MLP neurons of a small language model. Each row is named by its layer, matrix (gate and up: input weights; down: output weights) and neuron, and shows model dimensions 0-255. Each number is 500 + 50 x the weight over its row's rms, rounded and kept within 0 to 999. Numbers have three digits each. A neuron's up and down rows have the sign that makes its largest values positive.
After each neuron's rows, "fires before" lists the tokens most often just after its 100 highest values on Wikipedia text that the model never trained on; "fires on" lists the tokens most often at its 100 highest values on Wikipedia text that the model never trained on.

L2.gate501:530490520533512407471562510461520538585352510567476511473469491395485489472546503451482517481496509509560443461470556491507489496522498468495401389497454552458449495550488439508573470476494533535532482505524511591472438422527469433498474505452479546473564440513548514560517515458522448476491458415634422547600488496510492553470320476481454513554509431585552486509425405527498550426537528493541553461564568478483515472560559539453497548474506495481477582556487485551535432545548494595555518465502541521421489448497516541434604374389535464469415419521484509489500506461490492478495578490517486516508487495622493535497549568577475414429504512528422512554467547604503522490582487479495410519628536522507493477494505503423479410434524510517528490436528647590404557495467489
L2.up501:498514512416449410470498505466632612509438530559450554513359506487460455468479508537392507467578523507498459555506464443493620623502503534585460489481539500436447506489471512527468502471560482425528542401542490498536530352549469486528500487522506518473474529546457440576544465522445549480526474433500496472528521447430537478427429562502497449505622544438465503516474481543530518460492511495475628541524477613478505448502446519475472374484479496499523479508550464589622449468478468540490521615488425595435454500542494441452568495446460434503491430441477504546470475508499492472395492480524494586474509472564399424521439521574539402459436500619487574491465508548483550444554522452439501509504411609532542503488474508551479455388441494497542490482499583563489482515471468
L2.down501:572492544505516563452527458451547442421500471455549492546618564549531455436545517488552475461547592580459481474512465504497543427485501463504518457422504445496476470444548540567433582527495510512516495563489547476571465499599509490460444538500500442484531488535570514508498450591526490468501503538550478532532483447429529499458548440436426579569500612454477568459458391586475495568510514469434465423511473551459619459454561464497440460489413518591459528453519430527544545557408494360503395427515497494546525530481577547503531506582508509491540502480454497495406474461438483482496457534547520454459521465448468442394517337511498493587515530436486597553491510439508520536365588462465459491532499442457490550432450539525522546535581447394568453420483566451536453508423538
fires before: " |", "0", ".", ";", "'"
fires on: "0", "4", "5", "3", " ", "-"

L5.gate989:557521498547521417565539550414452448513481464478538523444529489561489465473515619477522491500597537502456488575498465492534500549543442526458429497522407426542518550467600461453444388473486521538521515482507482510517531474511482475505495520495447571456433566488524419503501429529389450444541475568495583559519557417570521445499549463613427538548545403530543562470536462531588528472492480438429475481568437612463486541512411578617515449523502571535481426461440506546517501540465552577409484453490414494425458539545478494430466511471619420415458481559551478526532584445452435544619580408586528531448539472458526509487538501526534506548532449490438449507534492544441504524609543490474569523522457526510515413553530505441518431490472488470481437515518539364466550453434476
L5.up989:498460459503466452452488508460466528493485541420480607391534474529432528439566567484542459506514590450389538457477542491461494447482527469450545466488538586470424533516392525584554400582465536461490469514473491409455439525487520536524524424534540539522535465564486528488476494451476542488398514444405500511473502432502542464547503594488535562450561528530573611519436543532506482472492445505517515501487444529536490510449452485444523564523564473516566473525470474446493635451421508620525471523399461535523505579468525514551565534520490496435504581511489450538454524399565556512513514493505454481503422468464534526459516525483510450414449438415468486671467446517476360440497457434502654502439500464489471507468335495465603479477479482510508504443567542434455440464480522
L5.down989:443432475492446586521419519545505498610457475529570469572412480532473444531577456527471590569524455487540557555464430494576540468436513452503413453487515546470534593552486522549496591484580437502565458522476570468444474531529472517463570498449518538464533451571491474468477483481539482475586586393478493503485498590516430420469486501522503493528487539408543430527558542556447401476515435485566458505488561471459500617598540489562402550437491449524509552429567509572474499577635522456487500458513511506457502398517521516472519513554607531545626477524528480453496486444514572468533593450479505560492523524510462488490438504477494528434601453625496537552574519480547557549552540499540486441556482495501479432482478517589511540516527475402639512490479552563410558547443458
fires before: "2", "4", "1", "3", "0", "5"
fires on: "2", "1", "8"

L3.gate864:365468419471416558538526446464434544585532453402481551504563484512472548565535525470436506545418503544486475454458601517449476508523553560522399537461444561415507466625528536509488525470468613498559532569422484589526563587474470560476457420496518538481515476573522501590525439601430476568557461466461573566560476471562518439453515500629507493427493437520463499557506526514481513516570491530431560481542549602507468487448572515381521516466519461471509545481498385555458543415531506468587450541571539509568466502503455591466485453483549567481538392508446501417518497460499530490499376499624520479551506531434449444458485448586461442472495561504564540601501451528468504503554492550474507508511444491471512515537514480391518552476497521505467524507474520393537485493540523
L3.up864:485526533476553543486613525473498507580510550542482560561488479528532438485576485515495546459507565363492490537486601608506473562508481475455479517499544414463485451500495555567497510494472559506519549531463521474517454483522500449628474447501605507440495447594526475475458480571516394402433565547516545478489489592497559535505534518458568579553464459516484565544604502513497466391474488536525544419471456545486559400450509550433618477438487480482423531412519430554440519415461489555553542585538476477448429488535507466605440455490456491429587539418550509496494424479458583511512487520438404516492426473471464571523493487544504476522469419476522543475549490507575478474522503540483451576435567480558418373461591588550486447440509522488501409548555431468452495580565474
L3.down864:579515529525472418431381516536429504442431416526563380507471535474542548521482531550502493489427551544452586521560465425573464411551498467487602565518516479509503481500473535550501592496655573551571428566455588527560501470534557519480485438471616544490517446502486527606584510476428503531436481591449467515547490559411429552496520394546610387493484529492456479447455566541481494533562603544459456547496478536498553528433568563481442484526513533540480521509589476597435576542579606486507474482454545534521486524529524470495544639420536445490523451493465452486532558515477466532551402541563433535450508542486465517571468500474456485486397499462497489605495541553498547437475515499588515506507480490495499437429498526468448517448475490560476507483476499461497464452540445
fires before: "1", "2", "uc", "."
fires on: " ", "d", "-"

L5.gate270:434493494468530450580479463440441485567525418561489493520476453434479566511514497506569509471493432467427606499479521492601467526532462489521474550481454424469496427500586414478510509368604549556464546469537454440497411558567487520450524470547512579443476513526534418565392523505415452486492465430442474504595557470519492480520430562541417499417538465568573414562375523482528485476521528529539513367429497514507492511547430477503545439503494469479570445513494494443605502447513500584429603498500540526471469449410499450485443514465509462490518452456529504513477504489467407507537417537466569506446546620529430583482506438542584480454586488444572561566572422490530540497534459566546393513494478533528557487546589504489477369489484519511557571541535448505502541433506515
L5.up270:515471488456571508530502514489437438533510521503464599530565472375438485488491548432474393486568487511457486413562510493515553526534495545459453555531428569492479485552451503525509443506500516515472539468526534468514500497521562559420458512513461426523592481477488552565503546501590566558452527439385508475468477558410503526508489596393478569400383529540535485448539365530505482428523430453478532426535510449548559366432527471499435465499487537418550530533487508446523428473490483548498570534416396477435549526496425495431564420591610483482477488517556465473541420527550527476460477396463436511523416484516572578573401601545502479571469379526508509494531465524505564377478453502455542580456497506505499500561535462493471466470507574512505433484562538522494544444440470
L5.down270:522528524441535595497535501536595542544517539532607538458496401478415522477530459567533572415565498481393486570485473521512474455484502440543517537469523462490441448505487521506569445572503513511576479524552556527438456537519415461455463451490424499553468445445493472414558468475497435414466461486534562567381550476528529509445382492579447477469538513550468506428460583464497527535572580539612544537481435549522508550464507434573528493529468492482422470450491484465474448476543476434419521452439454530557455455522449516529539433413552506635492565554447491458546503595504456454460607450593470472519517553546419510481388494493481522512570437334563518477573573535510445428613488478497464506456425501511450455497469500603502451577500582497478498529478515458469474508508442
fires before: "2", "1", ":", "–", "-"
fires on: "–", "2", "\n", " In"

L2.gate85:446567459486578546466525525524435412533450505417457431483595502439499549506345482487495572440457386461538549475420482514428510402474478588504477570524476468460490509549484397471474547483404521524504436450551496540458501531532431489485533501485474483452482399512537415583500529594482605500451528429457457565447516549497552507495569513404505488514404558579534542468557503505530474471481446541478453510412529591539406482546501435384597485480440477460512529590419548492505468517560519507567498546571544545502459442450491469584516458553590538451433465464490537528523547584470504456493584548471608403444390451472463432545495541573524418536532488479459466517522473445552449540498445513477484588566468489492531585564479443443459491527532481467447496447409500537462515531479539
L2.up85:479409502486504519458373508526415588442523556456514507471503566486461494479460483468564571508366453424510469533491557522477519538442540538432573531553459445399578456447571460553507558488511530457530542466553468481532557513495507465430656486486503510434499551556541510532476556548474548512574498562517549528512533527459463373565514507477438555415449434416512539491462413508582482537518391504516459431556483507574531551532417477455572499501501490493424425549524500456462513536539384473548490521567448356479555413532487463468570463469531473526474542482472480502529472571473552534311509597492457491536570524459474499523567519453544477469540533541461553534476455534509488512537485480481493534365499532530468351543476507475498457552489541444471418490542439576446463508439525
L2.down85:487473540557439456445546531516493465469605512490517478556493437519414490431483587452503450562429554436544602548524525554493489562487508487544494503490521465502577573478500495470578461511433673499518477507570570534462520453469503480484472466510508450512577467458451578509464549409484520508476512502511530725556509468500505534367442476453573461584467505499429499474570577562495465449545574444453528498469525444526509459481448490577505518506552501473525535621538488553460513458482548535565440545517472508507511523490461495377477471439528449494511561591432518498478593473547468520442467513540465511531458559496511591472514553531469464560616492496537490517481469467586486468447557484501356544481493483540379398575513491475495435458522469545652572483420447526510511541558484
fires before: "1", "2"
fires on: " "

L2.gate72:512562427471537555493507462502480609515452607500399537444484500495494483475548478483479439481443404501504525578473496479406417495525575509506440498494483517433486471501528581434477533429448478505525423417534465520478462520473454439569484532501321546508426526539526571518509387558454434550478472427466542546541405534459587517423504411468469489562499499486484560458538415467499533485505436399566454497573543422496474532485490495449588467524437545458529564468508520483537447471583508508584516551473630548458529494408399503414455469453495473548553499461506506463477515392441529454490575475485517410376475471550543558601564520599471453462518465470410526521454514471468495446531524524491503581510434518474466610497491392432543541440540511534502523511563567492441562472461507
L2.up72:449471470476404467547456534490507502434494463497443500498548472393454444480514570620440573558587539495519576471538487541526516497521525476455462577571465523424436575551534449541421524496566556541484573525495554498546440531397426577507472531570482434465614475550456441439540448490587504446512533515437410544562489443517478583440499452543543498481417530448540493493495536526495448531417540623468500411511456406536484472549437428497548559459485511521525494461617446517445546584545483447495400537499511474487585428491500528563510571490564543437495535517546395446531414597440485568521430532456451579514540451562443490451467487440508498500495515484520522512492476526597526484443487527542454534489523596438467515433504429491495487446319446526465451514450414506506530505498566
L2.down72:484508453542539499412572452511473505526585504489527503463511545545525580491502452407538474367450497473480528528476537539521459509485545429453506486493530521423636542480511500443551509444519496499481430505524466512412488508498559563510373504475503511485495471512443553480506487517453466562494492523522666744524499527477529516293514512475531443453488502493559483476600515527529554521595568411517498510555590442483479479486459547487525476532525517521463491545422514513539494459519520518599493496532583568529496540528431419459562539416530400504552527442483537544467461431467561405548522383439502517515501462518601569566560494512479449519482459492467565503413455487565547484550566453469463521593468424536496507467476478410511507537540556426599530473547496512501505500507466
fires before: "1", "2", "3", "flower", "s", "8"
fires on: " "

L2.gate256:484562511554472589542526547466411485482449532435461478458495459436484569456539476491536450483498449506449480482522508477419444525478521421524459533545530455504442498600472485495488484475547585464480492494547515506438492452508546417482589394418389523437486513521542552516525447514556500523597556326457466493541533510630521448383487409487550378492529506521439436506505488478493507442465525551521407513577546544482512596521417545464530450452406522516490472410499597465499407547486581513497489577520504568470489477540457523482519389439487468490360467455487538588464493530423483490532536513500579506509411480502475397517528544528450483555457524499394496488608464463586486532484491473464474555529460507397559595534500481446447572520510553415458463489493433477535595560476487
L2.up256:530511500436405498491414552568543567405410518576511431510521572476535441477534578514484632552443457508525538431526517513345496542591454509463467544478440439389563522398544448419449533534526450463516529536465495628523442536460413529499577512504592523560546491524463538483477554455578532524505503475535441476469494460390452484562504525469530480460495428550450456494455570575467470520551416406504563454509397513532484557419483494583561451502494425495483486566460462438561440525529503513572441465602527504454522425422502533487455624391489583472511537548463437492521553569503526543400540527470532475560549472471549521482387464492499476491510456412544439532445580556488474582490492563545401508491507553492481537471452462490490505473479479485527457513460527547469520472550519
L2.down256:509426448618497597466579487406499474532596507519529477482531495542454510478493448466474493518500539432503544459504458524482406527521610454444542532437505523504571512480536506445543489499428598525511442513574513601426497446426584455514407471442397496470572476462429517442482498470426412531503504471502531728520512452599481512383456522567595487609457474492464503505513468531496490501527498506523488556525467517484499505533467521456480500512560506492439455559453505527477398486493551464525479499579518497504427546436523464431555437490511438588562579506517461487522464555535540491556513433469498515588495591563546460487626524596487487564495485456481569514497486476487444509541455462445449526422488421480482427533437466451482505578478503492611567379450483468536527588415463
fires before: "1", "3", "9", " |", "7", "2"
fires on: " "

L5.gate175:459529512510381513516475462505359403442448431544537548435563458565427488444566551508466523531461465512442545512533478539551411487544552524491456429515519467557527469447516434500434547433537569450506543525499441442502488493492365544473415444440537555542510461489380535526551509561444543511525460551497489536507459407427497461448490481567530454471389543550458401534458472486456462446503616518502533400445512478417478429540466485502551537462521469477489498569418503614528458411552432492552553440466471604498571563437481484528555605467546599489500481485473506501466501475427542527429489494476537501535388473449482583469464525591512416460464451411508469498527514623524512572563514477535444563469498456557481525520505468451427497497507468471464594453452552536421499397491526
L5.up175:443485519533540492535525487535457397453515399518462467481567544580512515575512533475393507512536376525461502468511471519463575463565457442520484452442471535446535475475466421485546479530585499522577591538503524440565473411483397547413515506553541421523531432469487504451502498460538498533634575514561572393498421581464540477556469514592566460589529485534493474461477508456539528491490572467428437463559489604438512442489499620485491489467540460438446398413466481527446476530473483533489568442508423490547506359510565589468471483507528512567415498602557466518536428502584467538538489449533539509523542412520545515518506421477496513594412454465497557456535478504494458573531444408558461543475410456465482500527568583468431414509561517479448503532512476464499528425556517
L5.down175:422510593443457538562524502569469467503588511545542546378442447545489541445431476553417530529504417538500479503437458505500519541502398438455455506450469505571448457451479486591577571496505530561546433542480565529521450538569527482500517551478438521446482405509540508454482414487472570432539412517460557451531422449560548474498445539487600482609532524475449518552413370544505471460469575465478563539478528411537435531471477589467459493501494505464441485536561469544515512585478501629562442552550513485536489514418546549417448419546568558551471572513479462581502468592548486466464518518536473509498498513518476531553453514586411580459549459468494529475497555514516534511457516433522509601485388497552474514464507568459407360493505415433597462472502482410524501517463487
fires before: "0", " ", "1", "2", ":"
fires on: " ", " |", "+", "0", "s", " zone"

L2.gate954:562525471503522495498563556533435384424498358433498506558409463440502594476499485520562421549511562503467556511489565561529504480595440457530483415545563522477482410505506406466466429477534505450449508483562550557455507510504516431446482449451475521477460434507515566436439445586506523425518597481512519488471512484518524525477502493458505400428435615561526478589576412547533524486486454474508457506521573553414504517492516445528562475437468495466417467502552520540559555453630517576474471523531498583483414516524566503512545460535504512504399482482489480513467491415461426478493554482575547538535435525481534573513452544601546410525469450413471510536543489557467563449486577415434398483538531503508634621491513468479469487459511562476484553447540502450539564495372471
L2.up954:419522424493551461565514428528477475450533497409481547559446480459605599474478514488472521518387546583453532349520522525495507423475519473464514524456537535509515502499484581515543459419514504439478535464505533555507606527619529459437611430442518479502510386437472507508500361495545561501420527447490438534459553518558635507500556597433517427450478447491573446533498465402570544492457472394443379590423530545560452493476586478469527425449536522517465485438508510517458547517482460507579555537445471514515395501458508502462477486545541399495547505553465513473522577416478523481506570494477502475499477539494611524650471542547539477560548477440464547492394482429515556532451537495491465493587493451502514485485494466551490517554533493464502446528507484531584491490518457
L2.down954:455454588439477500571524392494528622536540495583472448513481373447552465515559350512402564472527502516501506490448508447500545557464518438498477539520442497596469528554475585489480482562507541480618473431468443428509540516562452483486572466503494448427516492523483497511513579469465471469545534520505380313553538453486512487522461492504543555492591411446427502420474462414478487555490403516468491528436499520570498537495496493472483504540394488480555553512474485533512538486391474424510535484527537421419560453468437475558535500510460474519530497500519563542540489506590486506458406512514483382513482458479496581522465534501522515499631545557424456513443494501454467502520521603559558438499541477473508453474488512504484401539485426563427466410472565516405424481606508
fires before: " ", "\n", " \""
fires on: " |", "-"

L2.gate529:476446524501481510471563482429498568489445479419514370480527466507529480567515563495405521594469472469588533467459542500411507456537451504578424474552482550454552537459569406468413584554475644530516454514494538391524443514441507462513536499538441562532535479478484486418505430527523473510533519448557451650427401460526449470509488469528504539482448498558491508671555445437497474415534447486458442451514471536466424497433445563456572489430486450440462397598424548510537517520549541501485573505586464504473496477507477433530418461467633485513490461505483415605455501534499515583594524530528399517523510484507507512499552489557569520449507467515496499508549545521485488489541563402412450469551491510540523468466522480446577485455510505485503471487545542393472595548424524
L2.up529:534519571469434493525408525541528526490484541436465563576508503459459466441527579554448562465467465518459468508561541518518426474470551540495451510408464465538397480494471566453423523650504518520388590532582514563539516494508493463453500503477529487499506534531497477447506515543380437462522562494481493476496623488560445507507444469534565547405575529445509529527458454574498491511489411524600606475538475610532446585546389501616595460457476444503487508606561451453474458552478432451475554540447490548434412451481494537527508553364390479494488468544538561542581502492529502565522474500468403507453480517562499466568533493484539469506527461511530508505487459512537523442547514567429459588495464505550560494505445524554475518421445585472464407438479528609475611489541482
L2.down529:465471468477476528475526504451512601505508486497554440515479553514512526538527446561600542428461452516484532469436464516500448506525405570562517413511495431496473436463522504468478568472557604459481507566361537490597419581400559525493439526495538450581460481485441489469504538493576535499514508510525432582494435573456509467539453508505497510450525566467541440558624591502504479530550430414426380513479449490492471400492445470433524467485488521555531454469435440450505517506532524468535520470613511526447510541457563487503409445525531561591474448477531446452507525494454507479542502550482589505446558455511515486524536465588459676517509527417455475512515480395497414519498510497481454492512483452528428501523489541481619407587433465524513464525395572400530441553366473
fires before: "0", "1", "2", "3", "5", "6"
fires on: " "

L3.gate420:515426501473559531527540536458434529478552506464506580444520473471453579381470471493515548477458417500456451605378526468468440597522536568441504446462423427543547442475498498489472554544488532472457509539519582421474566483584615431592513440468574527440479480469578514548512463636565479471637491511544495519558569545567559438439517449464482527499471465491508601630558572490544555514470446527545498491542465602455482519585422348579565529481527382499497533475479516438545441443549510502511578561499484505503470491506473490477521492445511497467535462440402504486421430596431474470470516559439496510559499480534452521527604554577471464471537492563526516501521441515495529513416519451543502465533482507528561513595538480490464453451464448451541455469474452531556547510435547
L3.up420:515550620442517555451491515523482514478497540497482482436529500546480492531582468479402546501453500556498527427505515479626460452540508559460503526517553422479505504540551533553470522483479496527538474492604422507474386535411338512500491455516620506489430460477530489593470544547477540470496560452503514578558565500522493551466572495440560561494456426513529454489586426470578489492481526401433545460440579465546529546520507607513516522445478477557483519501527565486557452419572558536523418483423544577471468403400461570444421530533549551424554489544595486568583412514477524552480543468487448418498424513542453499510473541449540590508435502566449477595426464563503483442555505508512552566498522427532398425566518488498535414511523517440476432499487547444516596548480546
L3.down420:418439527590456515546541506400460486524498550576508456561444447454487525525512595417482486472458519559491556513541485520471453508437515477566482505577438423567564486504522541477522466530534505472471337540473562457417536559533521498530487431487458608447479520542423474549483508487552519503499522465498461534513518489471541519435491410482559502531525460474377490513508497506498533430487541490409443499479475511518528509477482430477500540478540470412581580541515436559357526494574562539562528475552534472498508578547499484483543448525527411482581497521463506502480556547528501546506526548531442570532441471493477535444472498524496530511475672282458478487597509555645511483491537457565458422404474536575499522584473535503545491489499494548634575505378457513481480511480433
fires before: "1", "2", " ", "www", "MS"
fires on: " "

L3.gate351:481555538475527508512458461485377504533515510598433468523533563431497570403492515528557545525431577469526522388532438502541470596468513445457457430456552564489485461547507442490438545515496504538406437524459617516497619472534476510456481451503489547438521463525567476550483483542408470574514526412498495557508492466511515441522411505467504498410618458366452480540501448522487486416549534529513442517430600459514497449468501497452569400482480545531562565615514548438495484411570459435550479542582554512497535400550523486468587499412454554542468426503460572432492543449419557456481565580518511506475499607497432532503513638549486449499531474475539502552497479506508475482579525592500504594524502415607494509475457429498571488534550540469506503468518505427427514500531468
L3.up351:527556443452455442515509538499527572525490589411541416576453475459444482463454523563493598531519513465536495587441529593569438482507641501532593479421498549495482417507502519568474520522613640455620522515529490472471507476532528480543450518480553550520517400504539455526470488463459560509562548438462421373498529563534467473444459491566540480466502459456449493508478547536509448448488478592553568497530520491507528516539441457569600535482532518505550550567520467519439417524545539498475571562464490513602510466516559446495557496538432467522425525510588499457512502487533437460434555549505548505631390515506554510547438376544571514448503550528494448549480465442483492435502520480566458441532467493447461474389442528498489437522574469516562475470437439410439592508471401
L3.down351:390437618526520428484450469515501515514454494492506522534508495508529572460487490482510483490450562483503567421443527454514569494471466477515506548602468498468480516454513535476495471544443626544536432441543481525544542535521490498483461489559497494499555411492410475527560540484501420485439534513524491578550605524480512556381447499438495492558575464404498437484486499449528481475587634456445460525464555579606463488487584473558450460506511488572535553542460537542518562504537461450695540451452464464501433503447476532435545442527555469499547424462537488539439563453512470487477487621506466415553513576532527530423483520495482505517512494344521469549480495581604510510478569463488509483453577421614570505507521479576529488576550481588661525548524527533498459469523502
fires before: "2", "1", "6", "3", "4", "7"
fires on: " "

L5.gate290:522490505478520550508556577472424455542455499521523415563454407442486575469477567488463536461429528451489444545487464432469471584474538554461514631670487606495496532466538525515440507461480438447498424555499347600464474517417562507524501517413518548415459445466466539483522587506491470543599485525522625577515515343549497497489530523525478541509539517509488475477567480559497485511493547536463474440547522417379487484448491565513449587583458462472454462498535425484499526422499526522507551551496519479538477524515474451438606405558456435561492461497461495434523496471511475563531550480498549489529456497468553508541466544507484554402401464502478457514589412587514550501542444524475478587588462537477612549526525545453490518423439519403483519484476489546448507473433539
L5.up290:460425549544484534486541504527580552470620561430481557469469481466500680471405538496572538492399523458513553569516466438446515514471516569395484459478470521474479493573509597537508554414521567506486472549519586545423628515523480505486447415435498491432516537520547487437484400552513544486531415445535413545485544514533512517509511523445447531446484464428440508445554482520553502481492461495487560513494549487497522447472456550408474578498401470395468466541497521485575475458452555383600486601515487478520427399511555590528481445471560464484492489376452410523477391543494510457599470450502509531437515495484564435598532534538449505515457490489507475463507490526448464494580444510435454537558486509470502544495527476530483576649510529419506502509498482571425516433495497
L5.down290:473447493443498518427500518558521375456514474473539531593513501513614518591485542561505448463580526498454480567570558469527521503511496455429540422513554578594505449419429495494556478538470412566534463538521439462581531486486467462527496453504580517489501485537503510496460530555398451523471470456653527391511554519547434536556408554573570610506538460405455426438464485442467486518454515463534504509487491518360525491482522502441550529442527444556535489540485523507571503615471518461537524512451589507478543506627520562505480561562359504524573501496435460515465446545442499520476417609564534442549498450592438531533533585468474542434468541421537457469512521513425425496512509549555556540507514507510508487536531560559572535557416513547563470474614525480503465482498463
fires before: "\n"
fires on: "\n"

L5.gate768:424454522475450480483512521477422422489466412577473464524481444493463518553519469485502502580613482495412449560558540608472419555549523519501448551435462524536520483587505434468561511444476533555569430498448502549460358519457488501436382546480551469403575440507461466522474576503461452502510515432512480539506589490500435416465514475568579408524475425527562437566475497492472549451527540527469466483559344503477461431580508514481497530354466497441598511526463373524516557486590491527546573541537509564494553469563526437592514534495540457516468586575548537528490499429545556517503544475472485548492535526445501479538571499531590512440464540430538460527557511552530536500453443570524460558523430553487527599552495547467520551484464402525532540553572496455499432463423475
L5.up768:559558478555508501522506512488420505506564484515562407456429537404442461510447509487538503514497622491440548495568513507475500426482458489455426504563566522541530542516560488538431408428515499492543454492530500455545549498478507506559394602514597475516572459414525559525507542485442412493530583557503591526543501436445453483584495482527485476523520555546545400472399485559531456400528433480399606530498563484500440428553497420525554478571494439487510500470451593589499497456432463503443529527467548572542575591499510552546494501486563547387470498448509515496539452516505452450436549493520560512428472426549533517414504436601511410516428491398524450475560534465468506488526565514492582432521532475566503526499532511575409493524438412534528476459405402543518525379449524
L5.down768:486393485557453571453424425502480445497580551552516565559500491496475537529531479533515519591565500478497512633552505508484560463503579522434445552453507423478474588451449529467533491445580629507465565497479478449473435543463520534464499502493472521427486479437422505508500506515559390476436572447549496555552459569561454434412368511500514454512560466470475473537447592508463583456573481499477382528499479534439472450454538414439501555497446534503558456507512481481545507536492566489411403504530464489564460480503504462514550519535452422526460507597507481527455492483469564580551480451543452560459516492496584481544527477514527585513478344480484510672536527537437524493490522534534538468524439500510532547494543503533427590534467442504674598451493541524559511467487422
fires before: "3", "2", "4", "1", "0", "7"
fires on: "0", "1", "2"

L2.gate875:395484389412440454481520495448493554467403513536458492510510470531477548457515501492571525601499541562539471541502543500491525419559440635461492489514518376482513516529470528548546556496488603450508427447458520451497473492455543530529567517538441614479464499572459548470474528497479520529543438461489485566477444473546416510538557449611493581512519458484464432505511578428428552550523478479555497418481412493571520569548504468490527552479533487528520490468470529506504490546524563489491453568529516455390587502523514450565446581481459473448572514499487411570481463454437537564476514516493450429485423534564503535522498479521579481426456491537543456589565505708488503406533531444479444543486502565569529491507579487409527520447446515510501418474502606464396430395427541
L2.up875:465570543419594570582519537451503497533473546488452444556427473555531413429483572484550465460517536457483598439537578537499503501566494477551526509459407512469431439483431404539580521471437456531489500491519468414552602505472570425386526460492543467467509524431532476525488500492444515521477618408461518504549465409463599473531439535518545413480566551456489520516483475509574414563438420585502507402464317466504501554513494544512535498447469536605503503539473435480495574538503450499458540562524476454506524452458456371575548507441525422509556540437476469548557458502431504524469465514400506483516598553531476521575448504391512443464524502475542501497539488508508593484497514468475511621470440488563524527523542525533501465440483406440508462490462404496487587520476466
L2.down875:507616515503579562404454509553508469532531511515464410514565487434450476435452455579560592439459482656488412488489483537532371519489478449483605433569510512458526498503482611530583427467514493461631532515494479524500525497524532448494460464414529521596478486455501557415466502568486506471490512471503459551432535561463548494456500395479546525558524509388496454485535497574419518453568451482478448486443410458559440512532509437420439644539426521459447517427487477563497484521491498484552513474518417487498490559438532582437495456436456443488499522555461529558510552467513493527513483494524581446459487501478568402501548541452435566473529481431398472584509485462561496514489419499435480445562487413531453562414455493458469506497439413481468533488585615490541505512447516
fires before: "0", "1", "2", "4"
fires on: " ", " a", " the", " The", "1"

L5.gate346:514509460538410478391445562484531545451454481526479489509555497561424551552445547467608537597555427553428504459478561556558492473423501471486486653430453460492458481447542552469505555457490555542528548546457501558483514660477540493530514506358531500576487467479413466458521526507471415604510508507516493551518499470535480485433494470515442496513419550587527519572518464433514517528518596588545504587496447516461518501537496546550554528483521490516447503511557416521522555463447538520494498477585457525526380597417573468520429469450445532392591441515507440469526475461413515523543548564473400487522451586422588512473530441600506382419483541474422523580483402542554552500574475532485486543468512445480571491477463498477516485428531471528508550458514489545518499445460487
L5.up346:435467546387521496474508534426517596489470529548440599516514503457475501456594485483502534423438498482490479429431446462509459465472481530494544507546475536421513545550418523503598545537473546637533549514604546539500588540471405480426471507560418533495593581488531433540547508555449518447493473537510411542512524485493579536478507464467523506391543525408465476497517479535499428500551457503645523455498403405504463440546526533570542507510474501488466534489477542604607471542494482460531547503510519445452533496409504441536565460515475446495507482476483491412426483487543445504594409548526464495513482526402562558646531518436556489490454569525475595473423491485573492408481504554538511625527496472473526492452419482561499578472455424472501508518600499513420387490502517
L5.down346:452488469514468448537506486536533489470463496625466496542518500572517452431521540541444520488439499487542521525473470549556503421505489540478624490512469538523478553477501576538465502458476550517499445504421567486528510602484600495606479477544526568481537587585507469522577458439469549520590544440493462421520493607559512466483494584513524619475470437603429431469518537477423484503415468490517563581460595506485549520600588417504415518534442476434572477512547462529455495483508557514446550467435485478516503466470501552544514570523407518484521562528494573435528565513530500461450542556414461627551489458451482492526505521543534423474465561389552487549434537565431481442418453480551592532494552541471448526496429548465472550461514607670566563539513485514411520474443532
fires before: "1", "2", " |", "4", "8"
fires on: " ", "s"